Weights of a small GPT-style language model, trained from scratch on English Wikipedia.
Size: 10 layers, width 768.
Architecture: learned and rotary positions, attention and MLP in parallel.
Training: a variant of Adam for these matrices, 922M tokens.
MLP neurons of a small language model. Each row is named by its layer, matrix (down: output weights) and neuron, and shows model dimensions 512-767. Each number is 500 + 40 x the weight over its row's rms, rounded and kept within 0 to 999. Numbers have three digits each.
A block is one neuron, or neurons of one layer that tend to fire together. After each block is what it responds to, as a language model described it from the Wikipedia text at the highest values.

L7.down576:466504476481561535486577458517398530539488413454493453519511521466547521482524558460531538476533483504456514501437496493415502512573463579508514564485521572522538500497529465477493488497519545485571467519452522430505504466505488474477520460485519456480502546438518584489451473567479560486512513483506526525544566475478465481504458530432486515537468484480447502417483483488571473455432522528512537514544473478554475466566493471486435452534503604551536502482475448469519422493479431544436561454499527486499517462472435546477431511522557506440441547547498450542509433474437522458551530451512510515480500558562517556576517524580473464498520560469532479527463475494501500490475447480490453516569484554457473480437487545524552486491490485462477418469473550541525371476471523
L7.down868:571502484406475559558522568506475489507502565452515521558443407562512509443499505536643518561521543508518558449451526504541459423488454503523486511452431443418547498553507498525458519430509458487525506478501470489490517487498446488439465566513497527537452490561528596442497524544531519444557589497486443486530499519448569459492477527552519544511543514469498522478518551487557476495469489461494437533481567465435523527507430392492508489513505512455528497496453548516562460539539515522517479592471500488515450488446563531538564488530489442490532470557558469525458513553463501513494500544475500529441509525473447528478491451529497540522473466521482484507525514471509500501507504591444513493404471533458511477503485494473507527481532536490478468527512513470457440468571441
L7.down1008:488510505450557490486540518489446480462531574517500472501541523442559536447432516499549503532490491473493466515500530490500510521448513504492474568491541498523464454477522549514493495618488488497567530495485508512550415533532429511488546469483470504518516532464513475496483495564512462527492541592468397487531547423471464508513449534419442537492505468526466598508513572512480485430502574513459524547501596545522399512466462468462575566471538475566568493548488477522560451498469539508466490499518502533516465590549510544524452546477530488511556513539538477394475469540498556545523505418378459487437464496506524531490513547490517476469502527465534498508570568525494488492511494480478544531543528446431428451556536443482474479509512460480530486559461470514518479467470497
L7.down1487:460561521433469571497502482591478458530524532482476514453484571592472511457589462457539509542520488515486514519467500549472532489544473537508480494465536513454521548475455573485489503510503453517505570464511509515523529475465444575493457492532503523511469500522452461554523439458464538488476561455488456408509471507546593516520466473455526460489487499502481494489469507437509555481462455483484584471562386540502571514545538415507504495503498432566505450457532515478520497467549537462519512426476513558535494485521541473473544435486552567564460457486541549534479556469483484518511524569517496460455474508488525474543514467486463565469459561503494430478531465487536511564472541472546453546485555527543467432479514554508449525485455555549566499468482527482535494505503510
L7.down1628:472502514525516447430524516468518467514499499451464494491529508525586523539581594506420478529420436451435572480456575518497473465462521488500533505477539496542497444458524488441509494529442462466477479541511608485458486468586498477542507500485529465494434528452506482512463535483555434481447514457350508547483519478471405464445515480469486543469540482476547542519513455449435507475470576499521569517492449533510446557494462513522535494511477547501464483498498543513471423520449502553435561530536546518485508523519437511557405505492537498514543453476525460474576549477530537491553529455500488495558429454514473462505545468504469555491496560497493502532567482467532480456537543487535524489400561548509483556485501529506528504562534575518514508523520455526463469461451542
L7.down1697:447484521477486470556479542503498518510445446581440537542489499536501471522514519521493465478444568435470547481478533454459449538477545451534553505446519492482501491536571512484536543482543526488518464534508444495480489463552536541553564487451541486531503544504514447504456502479477447488537517506417488474523547489502539442508462504483593569545445510454540427482448559551472518479484505514468497530508474578514505490521410495470514510551490506535534539598471485496510573504547458524482513556520555510483524462531454522500548488519488425461457475544463493488414531519491512607508522456444491562438482470572562511434503569534471455546548468461521524450551448445492540451511495483498454633435482503537489506505531484545434516482482514416490504423416563483482564443530519
L7.down2417:461518515491466551519451530544565570438554435439535413513409534481534560536480460517534522598576470510429534475531489545469542499552455579512478545504507512508506525528470569513475554490499547429577497517549511493473517485479417468511531486534464511567579526475504476464532442532512638457519519521488525487502563561524490545508477460453474483472482561537572509453469474513522500504475502501545533549536561520461518492544518428493550521490528510555605523533462480501530485518458484522534458518491523510465478480490439512524457503456439527454511468469557478442437483479533529480540468538521484441542473522497514515632584407490505483537490505412509490548498496454560512524581563539454504505452503498532491587531442548515568447527491469581462522523508414519476422507429561
L7.down2898:562516600483441497543563453525539422545515452495534555544487491478501541510547509535526504516448463552447508517431504488442536516489521502485436473498478466499474477559487484530463513501498421504474589562580480535570569444435530492479498545481510491424552477498482571456492523479535535527524504542567530501532478439485511517493442500568532472460473463492454528518498592489496560482468455499475520525563399530520548538457469501542561496500501460488526503489488503510471476512516532461531434506485541462564603547562491505503532485461546454444472484506462537513507552461589519494501502534554504494511463417565509463463487518470428492508476602463590488475493461487415508547492484503523521518449523385596541454439509503485507518535497541562532485449483564502547440516537509
Responds to: The second digit of a four-digit year (the 9 in 1984, the 0 in 2011), mostly in lists, tables and date ranges.

L5.down1280:500503456465448531616437489512546476420497533505519522465453501501494467488546494447580470567456491536511544517408572590550496505536521463472464522571549470538566524480462496472451583498462532550537504487507548521495457493533430499464549477570493491626579497498501464509501552506472423441532436479490518420501597510486533473513502513489433533549558486469498416508517503579496580507536579507485592439426479490497505492491461467489505492520585477503481557504552532496499532487486521511459479458510491466516563473460424540572498456510529556564506444532561474496501506507491588505498469502496466402459487524435490470493531454539503514545550481487496505611520440569479548544556529551479484508507477503478467507476496474522448561485514444409503494494485495509456460495469439
Responds to: Capitalized first-letter pieces that begin a split proper noun, often after a line break, parenthesis or comma, such as K in Köppen, Z in Zandokan, G in Gunba.

L7.down496:565478501441595531520457487503504483439473459497473488559520642535561540504469513486489549522519474461550504502450460434482537510543536556530519519459496495462576414485390521492443510487481511563492515462437461513487454538556468591533525535434468439523477442488550507511563484499523465500510531436497475477530518540467460466476528524503496417539510459486518484554468497529590510431588439531486513465502457551415519617598461514478508532459514564475501564535494544521428541471470515464518571521528516523531432426493574497470552484472529517485436455540414450529479520522523497477478486488472469459462530463538513528535469541554529528430564586510514434441422463464528586500466531443562418510539480499544530535457481421505509521489501556541473518458552465478484567513474561
L7.down682:558496500534602396532508487510482396540443511439532505563503465561443533596515488404474551487567431504499470556482461469506599385424445472523505454467515531501468502517529470546512493487501487523542526513550507460504427560460406504590483463487580417497488517516522423513499529570448508500536557472513548408508465533539491506496422546546519448516476562537451555546434499475539502497514532429496531565525457565599430524520475513561471544512502469510529518527490472525559484466438469554512504496512559496512487508476488519510499498490496476541501511469498497449423527504528489531508496426497435531511531438539496507500515477471475435610521398465471540577504568479488537577491524436461490504553463470525503512545455490486511496444507545501518540428437430520443587487525503
L7.down730:448567524594510449489465453453488458501434462493460531509514478599530524518475563523463549491527496478497518480458495555446458468537441443505553490558550472485492510566547555470476512498499493491495493592522493464556385489524543520501479507471564471547505539505474471484510474529584504438448466542499525394496492560514530499523491493504506508541449568603466456511460461521517471452531475462521459452515505463546476530538474519463520545522475556508527516514547485501494467513470520507548495541474519559413504463478404480484458491490485506455511487520477545400538483460494530514478409452503472522522525564525482532457467523553528424543476531530510505526522513507450506528499498551461465465576481479555481510570481526487492516521559502522491500540469551492473556403462416
L7.down844:556466431472507492480457486584460540471485485578476497514541574497524477525529510484546596455538536498469500548426442568449490485505503490508489451436556570429520427530456494497528515522517494448471569522478428549530486422524552538511491479518444523475455465523555486465488472442462507516488461497483487519520518465528478549520530536503527572503526512370468495532509454515415447480517385464517494535526532541486532521522450506565510527468466543531565508467488438434435463553466505478509526535510569528521487448512544400578453522544412506507507534447504502488493520561498463422450558514486554477422474488495467520574563502476449467406465456461598496487549527459466497481580579536590532523452527557517497508479529481510500495501442503486534512484546511509494454482507501
L7.down944:474498519482448481518537544525470529523558507521485441456445471550561491539534531505450464513441453466535427536457506548494487503595554509483446531504469494522482490425519444536534538477545556497494570503443511459465534492548423535580490466539517503535569515479483542486408403520544526578513564435445490454501582429515523535475436504362418483530405565473501499479471582588504437532558562416507523484475525541499439481482486480559487512487491496600528517557579482450501486549476500526505484545543474500410461518453563556509482443536519500520503486454523459523485552538436479486577504481525485428500577497505512505505508484531490557482566511507505477539517506384549507499544543509493547545488493509505560495468459471456453452513496483526538454455518534459479551519500517
L7.down1151:512492525486502563576602512514435506465487484527459534517456517456477472450492500475544536437456554492472572505530507419460529520554556455531473440504463531430443491494491491566508521471534617557532522585505502450481440462456492470535457465567447555507532468541507484443536510571545444519500479518458454481488560475412533562491519470558529393535503531543439474491463498530578552458450509509530450437555450512523551465478522609491554427502505514444553473527538475549476497450481512489535496492489560446474435514465504479476486464502586481434525468470516484430537503495624441483554435455442480514527507481479504445503500506464452451512528509480461496536565494477500417524556553506463490472503561541531569519528512443472505472531509473510448500552475446521522548530500505
L7.down1172:478485484499586518509543521542480587470511418463565546468450458469548520449426475478481541436503464463453561508487569473383526520548490443538517514560524569506558478522505516547495514428574471552499499582485480407538511506531511506488458535433548446504445593544461411550502420435443489473458540527462523513433490480492503458443500530484501471473449537486551492499524531439503504500510470438507489488560529458463541462511563520467478515499442509461516523513517454532489505459534460463508443495539476506529480483548517522439442421537467431593587558551504525444465461509541473520488554492506440531518512439458536509476432424477485522453492495507448502538585518549546513425504498551526493508563510523528515528521511465463535467476501517520443456537405489496546575593487536
L7.down1393:533469489485510570509494496377439487521474498476561509502511425559545495433550502503449569537525446449443476501458479479583564517544560467525499610538475529457494475495533529497502514473457530529574512496516517536514498479487534501490454484466484581447492540524483518487451515484451511430425450574550438407556519448513488531482543455509463524513497556506508510584565426478466468517405451437537529510463517453606535565506491511517519499514445492509480537512461589559454534461453497511507425577477475521493491483531563466429519559517513543481489469547524500487572576506496484508472484468457542471460501499487490517515459502467503531433496545566443514551506515520535512499514519558457547477486445530512548459553500487589515483518485468510527461587547503466462466516488534
Responds to: Periods inside abbreviations and initials (No. 75, U.S., e.g., a.e.t., Ph.D.), and weaker on digits mid-number or time (14:12, 500,000).

L7.down749:531498527488469524506529550506557494441406567506493500572463516546482498523468484503532472558580483484512515505520505473555508460596510520552563466510432488472542527540462482468511551450439464450490540438558469542518468473475512522518535459549550538440482456543539556499528446523449476477450518381564484549432451592470451464463480520462541476488488475474560494472503456519455464468558447517526438444512491462577555526502499452537596483476472477475464434435502517446581472420467488450516541459508527520494483452521519595500533492507514448499494539460521440457485582544494446582543473549516530498538569438562521510492486479492519578562538515490440508487435501555471535548515511518472479532528475480465503466464499459488536573417533559475522481433458529477490584453568548
L7.down1290:493563558562552486494547483506489514478513520518456477495529474500466494457551456521488536505495435500463479540555456517539459533495508533448551520425569479522516488462511538601462415488499521512528469477448553492524532510470517602564541442519541530507553507517617558506461504447536507524537450458525501580557521577494498461527454509615498410467510485489499522514461519526513450438533524480511496470471524495529446464540450462437472451443520500574463538474511549618484529517474526531523519490522512513444554465491553432503502535520487387469503469484558481522425551583514427507457478486480467488492495501431531557472419578513540451447450509482487495530544583415486452513485450471452562504573523509506415492542462432473534491529494487478524574525498531556463593526506527
L7.down1351:481497467513488513565494448504468517466529473439521462433536543543453525489559487566511491476510494543458488436478478510512495535574518487568522544552552514498526499529495502480521482562485497501501491490546552566485468497516508487405500523563450449528591463468512537544509520528460445522493518514416422461560512544517556461521553470489581465454494568487548469525539510493515455545528465526454563396449520560550501521547469495476473504511529533521509488519503438551488505525478550517543428491477532491486524434498488431587491484425498534615478511540538535479527511473481457577422415493464535437554499453519550470463457497513529513508414507448516530620479476456503509521483526550572572428426525483522476489542523497514531501509560432465475465499541473534507525479484454
L7.down1787:528469527531452512547429432449518545566502517508498536540392557522473497482594493482522519521508567521506483493466391475544490499483535501456524543478426531462509508505517542489497505535504515533455504524523446547480540540522534537478488460608532540488506443486496455524465529484482466558468470492497533507549443403523431524515499446547500463486488523536494493535529516551510432484491562593460486545508509470416521543574502420566507440501531546577539554478508481471569573486508531525488503492462530488511482520519520482465511532492513567442472516507512569496533508467527522496460486568529486479467555480414525453500367504535474512454407502499433493426487521499548519516511446444511485541471509530552481485509526488521540482528492534510472489537442462528560499576499494
L7.down2185:529586430560529518491478481531495467518481507499428501531622516538516504492501469547448458555449522589468544520473434539565592448571424466477474533574478496454493530529507540524475488547496484512502542492535526589479534524520521503541509494496540389499454478502510460562548515466477502456465481554458564470562542559509562485463491509498478504486493496518555577438451474492462510590503546503473467497535497510483481494503474411516463462522479450467526549474526497462530602435506447583484554497572500561489488515433456535488512506514498501502424523600482507522471440518416457522497435480479464498551476512473527503503523505389488455541468535466514505518544500476540516586500494581462399547486460477547481482486514580493510494476535432550518464547497452389522551488483447
L7.down2738:510505459537516550537590506487560427487494443634541455470461538543501526510548509520502478481498521532459542520480495480499540448518474480512476412531513523533487495520431529476500450445451447505483455473495511483499536458465533453481522514582494501461537522480544497474448631500535439495579553444520508547495557537439484516510435542444469465531453578469583554540518525471445512449510482494501462394529469475420424444541539475538470494472511441542497519395531463460487494482446479454458495534532514507463480564441504520521536507555430502519453517497467509497455498516441477515488463540499502492481571487530503484494507515540533507581409493477513515551545453502456536493581476525511478578413535515462518515456497535475486545496485574508543568469533499478552555474517437
L7.down2843:541448525483486462444550502506525592416495450486493551511505555473501517484447479505461531481537510538515573474535504489568501473536542489477440408427505442569488526463460509507536480449521519584502478522478568476519489414524540492460505562539615520560482533503479639498452566557493493535570500473472449557474489500482451513446472514482520458538491488489482469465553575505535547542524442464465582601479541529520455487534466463502467484518518484527477506438588460429570468504537495535452555503492486475476547504485470392476451523557489504485493510460570491491569558466532440464555461469483527488527478497526515449462572492500498522574424490569507525507520510473549455498536567472468518569456481591478430492481496446559529484483523486489453526451505575542471524497529558
L7.down2855:563525520457511555543432476580583486581503478575512514476479504452554510484491456444486447459416467490440481449522511494558442523546511475477506445479529479535524477449564446486494455533483491535510494497501493467460471432512458434480507460486448438521493489529498465514551519482518570463520533570524499546525478463467470509484488523492491509508485515469490449480531544532405477510477565434475465464503475493452537474486514584509464518499489486515523539503481490542508533472489440562508411441498427535508519524465488475443461463486483481496492512534502456511555498494493482555491478470530530573458487440498487508526501522551505478482562486394516476599520484433482448448482478500530499541444491460514509447529552570534508441523507542555511481457520521395537547559510450
Responds to: Word-initial capital-letter pieces starting proper names in tables and lists, often foreign names or initials, e.g. S.Janaki, Sameer, AZE, Skomantas.

L5.down527:484518468486545440462474527538549558518501547502442483530569439510480515509539514564475538517548593531523545570464498471503504404572461536485500531567519526531510468522494497546511549594573490506504508452433426513508472518409460496558501489496463447521532448468473495535511535421456548518422464545445468442449505525406490423562463457448459487540489507450438472540528513526553554435552507558492472455490558455392499426471500554553537450426540474503503446491463474494480539482461477600431531522540474527486486489451518531436498494474408532568494517439542471457520549501461498528557472459485590523571521474515516528522485528496532503554566468571503583448526484482511462506502550500565469444416513516501489520460534566608488448500527513521511477593501539467514436555462447
Responds to: Word pieces right after a short opening fragment of a proper name or word, as in St. Mary, McGregor, Tübingen, intricately; also digits in numbers.

L4.down604:463504425512538482499537541520450503445498514507546478588472456523563481540495523498508455462541516551496435524469505525421458435500476470488479476513453581492463507517511458566528484477448403547527481483522515518526545470512534543537508602512532432458467510562477502526496514534546480527523501516555465498533488554533534529490472503514569491495509541555554478521529508546507468495465523519489570477563479535443522467531565509539509515488479541507490506537418495510431490558514521453532457517483505490482485420487445406508491568507551493539499505492468485458486501466518493481478437556444473544498522472436533445507546495450510504458525522513452507464526506578464512580476504474468467446515509493415454545548448441535450443522521538486477470516538483515541467473449545
L4.down932:529520517467472448530480588410524486458493481505507565577390475490467548445496564458484540481455518521585476502451526447514499520557577498519501476475510570380504400579504477518478451490446533490488450539467487493443492504471509507478470482485491466502483525507484507512457519512502491516509539448470474491442495575522438480448503559503551566546413498557476482429511486512503536478532538508556530461529499537499492533528521507560468497533554491487467566539516475526509511494479466497522474522452517507563484486544455550493407502489496556493440476456486456454460473484509462519502556525545532465563538467531546512491504565514605518464520557518558463522443530538544479476492510541477526565479586548469449462501542473475458528535537511505468557423462498502472523480578463
L4.down941:566477400541486553516484498529456458525487533561513520459503517457498519520496488515474498495526476506587406545603406502493540510527516524479542474482475476574449481493527529431469482506463448472423464437515429431501504504498525540497484427531508569474473551507462473531451548452540502520550541509530534500486484508518474546449547542476575449511490542531423463486445516548565532477516555513564501464466519532372478477492400527546466559468550547495562553572474526478388463491416463517528528522516498483480551562474504510440463517546560516495503468446493558432447466507436479545451497487533469506542518523503558485534447495547545502552510498487493467457501446515491504489534426486479441466505536498456587508489444535451465606488495544564489555569542505483453534515538528
L4.down1333:524499491504438467422452561487553495464454515474461533487519505487511481485455422469537456540575522503545477494437442501488543470413519506521440516526476487479498518438558519523463570463453488482435474465501499501506547499509499472530516512457482511466506537514521494461453565527499426521479497497498525571502501377452604488471505528548555467558530576475469473482535473533542440520507528473530544549512426549525506486525497483512534519538379468501502546479516556510510476424517555505507526527559467515526492518491476553552494584418519526545478469425452497483462500489515513562580515531537564497478479487467483531531519460600548511418553503514495499546490491484509443437454501470516430490474479542477426498476499483460484525505542466497503498516555499515517543486509510
L4.down1902:538454367531568492532521549490445546502550496481466456585524436482502550509498497555442518523504428443478519523522581528492476511503467517488504506447525501419495506489466524513524433483523498460483530498510498488535493490388565509415475552561553549478530468456499495486536463460542517517495510449492450515511580491519523464475482456483502431444474609518464480510444588528535476543536467435563535469495547517437478474480391459527580503561493516431562471560444468475510474461506507534570572537488510598499488498512509471479482527452569449479502477496542524472532559489519514498513506508517498483498509504462507532495521524511563517518539466506461449465486509496527519484525457535604494484523479505541432473533541484513486520552521518533510477455466535450527544466494496
L4.down2211:540516462501420519531481506437591521487523491448513518442503567528538548440539480533468482553506514502480468445446508579502513574518466512518491455447484522492588423482526550485546434474473504455534517568465533483485490479506542543445455531521495481430498481450418485523455511429464479546558431526466498565493476467533474519526571532488523553432559532537553456486492455477488525475479533453456506496504503478541546453508531511537440516515478480486451530513492437511569497492507483546496455518457493533469503523449487464505572528573523459540525581513513450496484537551471535486485498521537544456525466428475471521505489525535492473519545519440461529498517530563543499502515465447482458464531515469541510516548500490548514498571519543510459474582500470494537489467480535
L4.down2365:438582530518491451525388515482420490477522520517541483489507456422462462551535514542478485420550458495481534548490622483541475598440519516523486469522490425456469540496463465476546477504522527510515522458457501415534528508459498516480450460526506422492565495493490520528422479485511488467507507495513438523491511514467510547504540560488602495523508510477472493481496543520540502489512497514487525487468491439461523479558503476542461511416478537473426551467516446525484511448425486497533515476476497421533531532531615505481521542487581464489535506516486488525490499496441464463461500486429468487476493489499534548536475482521523500517513497408473496506452464462510516506506463517475462544476544530565522449580551498524509518517484521522491478509479460511512483516507548
L4.down2877:462559507523505521488500449497514559523521482488504544490466481503528414456562577555530516567483555473587474501523481501468486514451501507536537466514439483511490517490486499525503471432495482551462466518537495485476527486527556575554443547499484554569553537525494525520512493445568498508459503451555533539421461492439463435558512444530531484471538440498454425489568482433587540504518550525407493457544501470506472473523516510470488546448503514481441594463521488513487522530484416488489423498504516474446509417501513498400524517510466471486528574503445468564506453457535516403553537531519539552533489471463488486496482477546565497548488541557523433493412529572498488504537513465516433464501501564496537502497505479448499504488479537484484490558468428490445475451520541
Responds to: Second word piece after a split-off initial "c" (c-ripp-led, c-aud-al, c-ond-itioned), plus first digits of years opening parentheses, as in (1939).

L4.down211:527544481508494468532408497458508436533469489486503510603466551481504479438490452518544473503517469492500518495505466545580479547501501450491545557521538492570501481485549460449495540497464446553447503539388510529448520511493494500527492464482535476501534408400531395485460548617421467433498446533522469486428498503507517445472463463418535484536516509470566507528493464478414460526556562521478472499432626503501507498489447531421488530538540452561534508505423615544503539546531503517493451520504405511542542490490511489446485512506496510506457466521575560540507555497498418454571456450499489423413516486490495440501531508580512480507560493518488507543521518480477495525413512518534540532424479492519531504524563538539393454531473512538483560471486594445481508506528539
L4.down1069:500514588509456502529521475447507500535470522481517516451503463453503454525486507516464483456544502505479545444435465492447520528486587484472518534536478547498540381476498463525531473548531432544466416498560536477479487505477533522559553536543458533495488485501475445521516542469514488501451517444572536519441460412529600514493476478512464553520476505488579490460553564478502460444434495518519501503500561500444562503514496477544556491538544471456434489521579494503424459459424485492546456483556532537422533431462504493514503468507481484495418564474462521534517478475558494449483591477478478502523527458530554494587525532526450550502577459489531485509426493572449527527512475515533545545499456452435523446469512496517466516488473556462547493473490527432516429552543492
L4.down1517:505457522502502539552476526549483526493477549484549532495380565519493486475450436556577491509452513478453504467586460438511425491506541496514500530494592443516509493494434446496516492552541497557470449442479479506533475426576517446437520481482514482519546555519514427446449541423491457514497498512447525461553497535497550454518527422502407512554534481513532433532503520511540501478505587531475461565562482441499492481574497514482412503424517535450546473503456476484502498431490448535525382485523562508523459504483539476535485420457515514518478519515437479521527504498519524415453474514530454477424492464458438490483480401573482510479516493494543442534512536468487443412581573592505466562517483526457582520433586467488464494513477496522493455509488557507479516525460441
L4.down1657:445493569472439507516543471529552579490459471502490484536518456455453551508453500533459457506494494420500573490486546446508539503535497520515529523509504511525518498551516536530500539509572441468509474552519525524486491452471548510472508535524497433525561552408520538524489489602526453545531457597534437464429527492563542520534522486518492490520467499503579469493529433536495481522571501525486435438462519486456548553461521484527469495492470572475461507479437553477520498582533471438570514467510456525465558454501531544489520516523513452555496509492564524505543507458544530464521500477577490503422456475405470482518518452518478531459580473487485503519505477555470572491477498547531468490535495470503455436427573422506489517530552496454549501552505490495496521460502518
L4.down2138:529563528495454414505466464490511536528482612476510527513494473493494493507591472474521497510535509530489519517503518561451494473515503434601513574527489523521520480531458438533373516505552478530545511492453450498487529484456504456517529556543471445486544518456470474533461485459519537514512440451530487463506526547552464490532518427418404477500576561473501506485539510502560448548508458560490489522393523477464497567528443473484521504482479511508414503494478532493462507567538481473475524455529509536479487482462550559563519486503516491538588522520468530551533480510453471489507470604516533500464531475489522554557533534496535551546551495424452507607525461453502474491565543455518512506502485443505492552512500420472454475519513578444493517499467530554526495470497595
L4.down2650:532502488463523487494469508460556542476483519454511548529462502448502481516553528572525494474490448475500488513519495540442554539568541513529496514600517553523565467555516432499499494551544478467475538525514474428601502390569510463563543466493460455558444503537437509589509442446475465460476462501481530459558519479549437496489535541470480541508504553425498385465545512491510519564506520487486506478478570478501466513452529496571478486476490503506475567517469491445497494524545476426455438493501511461448486470480525474500538485460462482534515568451483509518555459535492471540484501435457512514508485463424521531590514486492517519461522490521496490439538483525508564418531495565506560509503475445502562505523419449542461488528457501521632499457492451476536500498470537
L4.down2864:469482513523479606515592456514575549511497500506490520513489478493484476530552471473530506518511503493645503521485437510465496440504458454529511548502481538470486483564491514517415533481491492554552501521532556461488465529474449459467529511573475438506444463492481480469525453531466504527536528511455495521465533465475519426475524439487431517481480430519550503523550541507511502489509502469555528501538471449490515483539536428531463488503510580446395481522481506501444493514437483475486484445471576529512508476503482513581507536544515466570506486512494447534454456497478548525520565514474595573484481505527462462451523455546489460469472468507504416577475477452498535460456512557534389528472521472490495528499530453512470507508460405405477522537474491487472473523542516
L4.down3029:549515459541483541526507554576530458547433463475538493539464521520534460506495527513544462598567531454451469497504573448536483455526516512454585537468533536555489447510516522499488536454441525512510397447484428637485438518482531524509466522434426508510488484470515506530494520513471521461536408559520428465473476459506531508529477459519521449533518501464518478453489397507500510447525490491512523484458580455445525481490569459580532538493540454487504523522515527528452427523577493421558479538492539508483463540503560517520576475497505458594501532455531464473516509522478545434502463595532452528409551482437497458542444447506481492496462408450484558499513528529545588519511567582493589574533494461464496487491546505517518459553490569493570488549520543479484458488571487
Responds to: A lone initial letter split off as its own token at the start of a name or rare word, such as F in Fez, Fantom, Fallen, or A in AOP.

L4.down220:494494476487475465520558524438470517545404483469484501505440489490521506549448348548439511505487406526411504486448536471550492543513525531550458464520491474473513474425509540508435587522482478596450484530437492535503529407479483443474515500454522445517483498527520559539423423482493459486535458407536468515458487549545429515480447545542479509576450455538496542599539503568496499490630486499501627678466406509437509455486580561531500514526543482466518468477559468535460487511506521536426471491534479482550473517473449534471494421518571426516458553440589549470431505466507496469500449509476553464452460529507510484452471471519463462525521476547485464553510555483536447464507522435470530479510478518492491550514476473574497539506444498471427466465483573545581476495468541
L4.down295:507525484510482454531478467476466470493456417567536532437546542551495543516447471498499523462559576447570549536481448498547503520530487499488468568457517493496408492513441519520477574527509575501540535517500519558540388475423457450471498427445485525449471454469444496450508450452429517530488533525548522489480534499422496482498504507433520450538482462410559527535493489449495490539503434454435447534511471514498551485604494544507513444483483588514536453522465549514513499458466501516581446518456425523453501524500451465516474503487456469559506428517488528524500511534458543502461482482481428519465430429562501510534502532494475536487463544563532475524541459525532491468435505537485540494445543518417540481547534536494515474470494493589535479537459500467466561574441529
L4.down733:502476481543521471534477515490567504510446455502475484507504461526502533465467507550514478476529461499546575491516574567511574461395548432572496545453484529454519472513460562507490523381476446486539459472582516553501455472527461469462581481542583497473504520473469457546484474498500501464506493478449561586506544436541527452457529515529439477507482459501500469502470436477467511469562492524488496588569504441519569593476488563514472469545486505551408503556487484434426450472493485519611506500527553489456461446485536501565509495528502512557532530519505545485573467460522401447460488510522532545601521503478538472458466538543540510518462523542483494554466480538492420460426514518494486461488485504464527475600440481531532501425490502528550484532499459537469457496567535
L4.down873:442561483452369524519518499466544463510486484499581505449598488442457524494474517448497515514521463444480518541429564499494460489489567486453476461496498455547521554516429440544470479490583580490512584519476432431487508453533491515514475520473559558519472520517612517515502533474519483496481540443494546455546513488452542493430460594521480475459499530408484422589516537461598498478441557505443516549472527497531563522534514479484401470493521502487485492538509492480523475471572508481455493454403463488551460525508510565514453476497552473475440512467498513569545566463511507500535457535472525591587521500472526516488518446491517504520522416481485496445436494526485501474584492451498522518472505539493543548486533573497542480542453530465456557495586548554478507480473591
L4.down1148:500472566492540541561502525478521508573480474447588491537537536459449515508514560502542490479495494533510494539455513527537505562512475532507462484518495488391457634501522559523516561502494514468531506516504494509504506469519506483466474498497591423411495445528454473435503497497420598543551505498547527552484489437522449528463552444467553517543423523528501540525506476493471402514562413495466499507459509588534540493485526490518542466467503500485523512455490482466527490465547526448519459534444573478445482483503483568512540525491500489544500475431486521540429564489521489523436502503516501462422561506444524546520457585520549407552488471539536449449510453481485534500476546521527446505496417529460504497591485516511520472486488556496433542503537585516572552498491533
L4.down1767:553596485510573532474491420454466517530485516553498483493548546514482520524541520456492462462526443458494491461459538577472520532484486480484500453520481542490536480463564477448500522547508489479487503515508509490493459423457480557482548490496552567470445444413526432507512518567515511518564483548487486442427495472504456529478435475524476531435515504492506503471541501510487456508505539530485475597479574447513501480448439619459498539462446564568492576528552499485559407398500492534464451543521411546517462520425525459517477456536523534492536487488503478493499517580524515471435431532516500497502444475512478490376493535508530504438512463488523484480538480559566534451451474513464532512537503524488487582452496585497458530445484500491497445504500453505525509513560513
L4.down1811:455414473547484464503509540492479528578520464508594489467447402461462576515452516496474478521529465485516460462490448409499560523522464436523457476452465547493507479493490504481512501497566466505432432448486499506524470438532457454499512464428511530481465489479506472475539509492408545489537474525536504444579496537475420520456416536547563504501556499513519472408467497513468515529505424524523541541513556585479549505428573492509484415462439461513494473534474451524465550495475537542546542487570551504408467453386525446552488496518475517461534523472503496445561523475600546516532531468497543530408459526501500552622472451433551522515512557514488547503482572521548464500501491496474480483511485516442502512468497475524569447551461488486546551507510483560549530444440485
L4.down3051:490420480474442492455511530409470582479516473424494591452468496458498535553505445516462549537533544426501549439561519514536450450503513490496518419464555474414482546532492566526510461508461502502537466513493519477458492544605446489504469479544558440486482505517521575541508464485435465543468462494539510518478479491459445479446415446514542547510466458511546437529446443481519541475529551513468555560517541460535547507490530533547544474539502505582560495480531545444526501469459491466541479499551524507469479477501509462462526478519472506481500506523572526477485549497568499541499528519512456449482564477464466482579542501457479535580480513496561486485514511408501473479455531495536481504477485574534501500516468424524542431470501504488518588487539567498506485536539457
Responds to: Periods closing abbreviations before a number or name (No. 31, St. Jakob, pen.) and middle pieces of split rare or foreign words (URS, Ost-en, Wack-erb-auer).

L5.down657:580480538589500510476518468499492495531481498540442549546504487518428469493495493485419458500505450521496526575495486453490480479538521434425491429517504503459531439465538472506485412538510509446442535455538503500449524506578581524480405476401516428501493427425437488537519443507516459506536508515450522507421511524452529561507527513507414546553472540465488540578569474464518548529531548485554443521462523519539480512464583559415578468561511599550515532535472497516461563481555516511499542460472506502469529479496490527463447466513472510540447515485470458433557469553467548419597471477511524409570507488503516521524480470506501471487473444509601481485478499499466493438465475527539496552446497533486478481433461450559438525477419474380525518477492497434458448528510485
Responds to: Periods closing abbreviations such as St., Mrs., No., Pct., Cap., Cal., often in tables, plus mid-word pieces of foreign names (Meist-r-iliiga, Al-Marah).